MLP neurons of a small language model. Each row is named by its layer, matrix (up: input weights) and neuron, and shows model dimensions 789-852. Each number is 128 + 32 x the weight over its row's rms, rounded and kept within 0 to 255.
A block is one neuron, or neurons of one layer that tend to fire together. After each block is what it responds to, as a language model described it from the Wikipedia text at the highest values.

L6.up64 [117 164 150 163  97 117  96 174 102 164 139  92 158  58 156  57 137 137 169  88  94 122 108 115 142 178 126  95 130  92 129 202 120 156 154  93 116 120  69 147 152 114 128  77 141 143 178 117 135 163 129 157  94  80 152 242  99 110  87 152 163 178 107  57]
L6.up179 [128 158  81 112 121 104  36 172 141 157 128 143 108  45 129 181 101 120 161 123  86  58  93 129 106 155 115  83  82 119 108 101 122 167  90 125 147 126 137 113 137 120 147 111 159  84 173 130  80 139  81  81 111 128  75  84 126 106 176 107 137 162 169 138]
L6.up358 [114  96 122 124 158  79 111 207 141 150 149 110 141  96 129 125 138 114 118 144 157  89 132 180 165 188 167 148  72  68 158 117 171  66 102 119 111 117 110 169 128  87 135 140 192 104 116 123 134 187 124 132 116 115 130 191 125 176 170 129 118 156 145 116]
L6.up1949 [139  66 164 240 131 118 147 136 193 143 147 101 105 105 111 167 133  74 118 188 105  68 137 131  74 103 125 140 127  86  93 128  64  99  80 114 143 219  95 102 126 128 185 156 156 100 111 143 155  99 144 184 106 164 133 137 140 123 109 112 122 143 119 115]
Category head nouns

L2.up1694 [ 86 226 141 125  99 104 146 205  96 108 158 124 127 103 167  40 137 123  85  90 101 133 139 109 142 132 136 109 119 106 136 164 149 104  78 133 124 126 125 129 146 123  97 104  55 110 160 149 110 111 113 146  98 120 121 103 110 111 140  96 159 121 101 113]
Article-opening definitional predicates

L3.up224 [113 144  50 189 162 160 158  88 115 160 140 138 131 103  91 132  98 143 125 156 145 125 144 173 145 205 155 111  68 117 141 137 165 122  90 101 127 116 115 134 142 150 219  77 161 159  58 110  92 154 166 139 113 146 116 128 141  76 131  65 110  91 125 199]
L3.up1079 [138  72 140 146 127  92 178 132 163 165 130 114 124 138 123 171 179 161 126 105  93 146 143 108 201 184 132 120 124 142 146 132 127 107 129 110  65 108 116 131 103 135 171 133 156 158  99  93 167 121 111 106  95 138 128  62 107 164 103  89 150 172 182 130]
L3.up1252 [137 114  99 147 157 114 151 174  94 165 144 116 103 174 158 108 107 178 108 171 135  84 140  99 116 155 128  58  46 142 108 116  95 107 115 115 105 130 188 179 138 114 150 183 122 141 141  76 122 133 153 111  98 131 142  96 137 149  88  83 126 124 172 161]
L3.up3134 [113 139 136 125 159 148 152 123 136 177 168 143  83  82 157 175  99 110 135 165 139 116 131  32 163 155 121 130  73 126 134  75 121 152 130 161 107 104 183 102 138  50 141 113 126 137  61 129 156  69  98 134 123 126 118  91 170 129  56 137 140 117 193 145]
Adjective-completing suffix pieces

L6.up357 [167 158 142 138  96  78 150 118 116  95  87 147 113 143 147 126  99 125 139 140  89  90 136 126 101 122 135  96 146 117 159 129 232 114  97 171 165 179 110 134  97 153 121 142 117 164  78 123 150 176  93 133 116 159 116  70 132 155 118 145 156 120 113 144]
L6.up1661 [161 134 137 100 110 141 188 114 128 246 101 116  85 104 158 114 124 141 156 142  70 132  81 107 150 120  71 121  88 113 118 139 147  78 173 150 207 136 109 182 101  90 169  96  71 161 145 101 140 119 138  91 134 138  67 164 155 117  69 127 108 184 123 143]
L6.up1756 [ 85 157  68  69  94 101 117 106  78 163 112 126 179 156 101 129  77 178  99 119 120 185 133 109 143  85 105 161  93  95  89 140 138 104 106  99 130 109 141 159 150 129 160 100  96 105 101 153 194 153  91  69 144 114  61 103  79  60 140 149 110  99 167 201]
L6.up2521 [171 112  62  84  88 120  77 170 184 115 124 143 156 139  79  82 155  99 131 110 119  98  90 127 176  41 114 136 141 152  83 136 155 128 133  93 140 181 102 144 115 136 130  60 125  98  90  85 123 144  84 142 170 160  89 157 137 112  89 164 161 138 136 101]
Short adjective stems

L2.up414 [165 156 165 113 118 210 101 168 166 170 123 150 154 113 104  94 117 112  80 112 153 124 102 114 130 138  93 109 131 105 164 143 214 156 165  85 118 157 150 147  88 125 172 149  80 134 141 231 122 141 123 170 174 134 138 133  84  99 113 142  72  93 155 138]
Intro-phrase closing commas

L3.up2058 [ 81 118 136 190 167 104  64 130 171  85  95  98 161 118 147 122 124  95 112 134 129 109 109 139 112 142 157 135 118 109 138 104 178  72 107 153 152 108 132 176 110  75 147 156 106 122 153  53 109 130 127 127 157 179  91  89 108 175 145 166 151 124 162 155]
L3.up2610 [ 95  96 147 155 153 162 150 117 126 113  76 109  98 166  96 117 125 118 154 160 151 127 148 182 154 146 159 114 103 137 133 190 104 105 131 117 129  28 154 178 160 106 127 116 127 112 113 146 117 149 127 110 117  89  98  96 125 142 140  71 171 127 105 127]
L3.up3462 [159 147 107 142 109 107 163 101 116 128 139 158 138 104 116 197 101 162 140 115 107 164 107 176 151 116 153  58 138 168 148 107 141 154 150 115 130  89 108 120 141  51 137  93 182 159  59 103  93 112 163 136 159  97 131 164 170 122  94  95 170 132 114 116]
L3.up3477 [141 137 137 103  76 138 118  83 154 108 100 130 152 148 119 129  74  86 143 103 135 112  88  74 133 175 147  89 103 133 135  77 155  87 102 139 140 163 170 176 106 117 128 115 111 104 123  83 114 140  83 157 149 160 103 144 120 124 126 159 115  97  39 157]
Article openings and table headers

L2.up1011 [100 150 117 111 104 150 128 114  61 118 122 107 103 195 120 146 120 143 153 154 140 177 113 183 100 165  83 109 150 155  74 131 144 128 147 127 130 148  95 125 163  89 121 123 157 166 116 146  67 121 115  92  89  75 115 162 131 110  91 129 156 156 125 172]
Year century prefix

L6.up1052 [175 108 175 104 115  90 144 134 206 115 104 162  96 146  86 124 111 154 150 129  96 125 113 119 128 119 150 109 178  87 167 158 176  91 139 126  73  81  79 107 130 114 106 140 124 139 161  76 164 142 132 178 107 163 101 197  76 131  65 134 136 136  77 107]
L6.up1066 [140 109 133 117  94 129 110 127 193 105 129 169 171 110  96 103 134 126 157 150 136  86 144 127  63  83 171 109 173 105 160 162 165 111 123 130 135  89  73 101  88 101 153 167 110 170  98  80 101 150 107 141 149 177  58 181  72 128  89 128  64 158 123  69]
L6.up1502 [118 152  57  97 102 116 131 128 114  95 191 156 164 167  96  88 117 139  98 110  98 141 111  96 112 168 143 178 137  74 127 121 121 107 136 144 114 149 161 139 147  97 122  82 101 148 124 179  62 128 152 131 135 187  43  94 139 138 131 149 101 119 142 109]
L6.up2105 [113 114 114 151  98 126 116 113  87 111 195 164 152 110 159 150 127 157  93 177 118 134 117 167 103  77 158 186 188 164 186 107  95 153  44  88 145 129 103 108 111  40  67  88 166 121 160 156 173 162  73 132 124 172  92 140 114 121 143 114 124 130  60 102]
Sentence-initial clause end

L2.up814 [ 69 101 138 118 123 147 150  54  74 189 156 120 104 102  97 132 138 119 123 143 160 148 101 153 197 193 144 165 132 133  94 134  98  93 109 136 138  76 157 128 117 167 136 115 160 171  97 105 154  85 137 166 140 146  85 142  81 152 126 151 122 155 176 205]
Word-completing suffixes, " and"

L3.up415 [181 115 122  96 155 137 142 167 146 132 126 184  50 133  72 132  91 167 132 121 108 116  95 220  91 163 128 164 114 156 118 143 129 136  90  67 180 177 119  96 112 128 158 134 102 103 103 136 105 152 111 171 158 149  89 176 107 173 148 140  88 162  62 126]
L3.up841 [117  88 189 134 141 117  93 117 150  98 140 119 145 105 104  82 182 191 144 120 162 118  94 151  75 107 151 165 112 182  74 170  81 165 137 122 142 142  99 116 126 103 118  43 120 125 138  98  45 122  87 105  93 145 134 130 152  89 122 151 134  87 146 143]
L3.up2446 [165 170 125 122 160 122 107 125  91 116 126 120 156 114  84  60 197 108 161 204 186 106 186 145 237 170 159 134 171 175 124 129 187  75  74 144 137  92  65 129 119 115 183 159 205 133  75  72 122 186  91 154 119 113 125 120 139 139  69 154 111  90 121 140]
L3.up3464 [126 102 150 125  91 128 124 127 110 144 138 171 142 137 170 121 156 133 159 107 105 163 146 157 138 137 131 120 133 163  98 164 181 115  93 131 142 119 117  87 153 131 103 151 151 105  85 133 158 140 101 129 175 117  89 151 148 106 174 113 113 144 149 103]
Clause-linking verbs and relatives

L3.up332 [ 84  91 151 124 105 166  82  97 131 146 119 108 169 119  62 105 125 144 170 127 116  92 152 110 122  97 141 102 160 118 157 147  98  80 130 104 149 107 127 211 107  78  79 120  86 149 110 109  99 116 145 112 130 123 150 139 139 127 157 144  79 187 134 153]
L3.up742 [ 57 121 129 104  75 175  77 164  99 146 121  75 155 125 108 135  68 107 124 145  89 108 144  65 110 122 141 104  93 149 174 116 111 115 131 134  68  83 103  97  79 150 183 143 170 179 133 128 135 138 117 129  94 156 163 164  88 148 139 114 112 135 118 166]
L3.up1887 [130  65 151 135  91 144 123 143 177 105 130 100 129 129 137 179  66 121 121 141 187  88  88 136  93 148 144 107 145 139 131 130 117 126 160 118 146 128 157 223  90 111  88 139  83 168  89 127 124 147 134 150 189 167 160 127 185 151 114 156  85 138 121  96]
L3.up1889 [ 92 152 147 146 124 164 146 128 164 104 140 114 132 121 123 118  75  88 103 147  71 148 195 149  75 163 172 100 158  99 169 130  91 150 131 121 141 141 118 112  90  95  76 120  74 123 105 170 118 144 121 176 150 159 107 165 151 147  95 143  94 143 129 127]
Sentence-opening phrase end

L3.up1249 [ 59 209  95 113  93  34  76 117 198 128 109 126 163  89 110  82 124  68 100 168 182 130 141 170 123 157 169 148 166 104 187 113 141 174 164 108 133 116  81 149 146 145 161 112 115 158 149 124 120 143 109 156 184 157 125 140 151 160 131  56 169 155 150 110]
L3.up2331 [128 117 104  70  99 170 139 144 182 149  61 150 112 164 105 116  77 117 136  73  50  67 114 180 153 187  95 131 173 135 172 125 147 171 147  75 109 107 115 121 177 157  90 161 180  95  86 143 122 160 125 141  69 113 115 159 147 118 127  43 136  95  79 156]
L3.up2910 [148 179  93  74  92  57 121 131 187 131  94 168 128 120  62 135 132  80  66  91  75 149 144 148  83 202 130 158 117 156 140  96  56 179 131 118 117 119 151 192 103 131 146 127 126 139  86 121 139 131 141 115 102 104 141 172 117 115 184 141 123 104 117 115]
L3.up3049 [124  97 125 127  84 122  95  81 180 108  88 142 138 121 151 183 139 106  75 128 125 144 131 106 100 100 155  70 120 132 102 137 129 120 183 162 115 142 131 158 165 114 122 123 107 162 110  58 130 113 125 164  96  60 154  95 160 172 148 114 127 113  91 126]
Year century prefix

L6.up1104 [ 90 205 168 164 119 168 137 123  55 126 121 101 180 131 154 148 187 107  86 103 121 161 115 114  76 112  79 124 166 116 158 143 161 105  69 104 128 122 148 136 115 132 133 127 149 117  78 136 130 194 137 123  77 140  97  72 149 150 149 133 111 122  99 107]
L6.up2428 [161  62 163  75 129 129 156 136 136 117 133 147 133  84 196 143 164 168 124 123 143 150 125  97  59 115 178  94 124 107  87  89 107  99 119 161 143 180 115 151 163 152 108 136  94 133 145 112 119 152  79 164 145  94 134  67 144 176 130 185 115 104 102 152]
L6.up2580 [ 65 149 149 167 200 155 102 159 189 104 113 122 131 109 131 175  97  74 142  80  98 145  80 156 142 186 104 115 187 148 158 136 164  79 102 168 119 131 161  93 138 123 207 168 153 112 137  76 145 178 129 121 159 143 129 144 157 158 108 179 186 117 150 134]
L6.up3409 [106  94 124  98 112 137 123 125 155  61 119 114 142 144 100 136 144 107 117  87 155 120 154 101 155 156 134  97 169 162 150  60 122 129  75 117  93 122 188 110 181 168 199 115 177 126 174  77 108 183  84 125 122 150 112 124 119 169 155  91 117 115 129  88]
Year prefix "20"

L6.up197 [132 150 129  97 108 135 122 130 127 171 169 138 144 141 110 129 161 155 111 136 104 128 113 152  82  97 176 159  93 172 114 131  82 151 133 142 183 127 136 138 133 163 148 109  66  80  71 108 148 148  85 182 119 127 173 122 146 113 146  84 135 137 146  97]
L6.up1844 [103  98 127  99 126  53 126 147 113 153  77 121 141 123 125  90 126 158 104 140 195  91 103 198  59 104 138 157 120 117  57 107  58  96 109 137 116 120  79 138 165 130  89 140 182 122  71 122  61  91  72 113 133  57 133 151 135 105 166 176 108 126 150 137]
L6.up2014 [149 128 140 110 122 119 141 118 135  98 132 117 154 118 121 114 176 144 104 133 170  91 142 180  97  79 144 170 140 170  86 126  93 139 219 111 119 145 144  92 170 137 136 120  76  99  59 131  90 145  45 107 142 131 141 132 140  57 119 143 113 123 131 126]
L6.up2511 [149 176 151 135  52 128 149  90  90 151 153  97 119 134 149 164 183  94 168 143 100 104 127 151  98 144 197 106 183 136  74 146 100  94 169 171 147 106 139 100 126 142 108 152  94 112  94 149 123  92 163 151 129 159 168  73 153 105 141  75 167  59 107 127]
Verb stems in predicates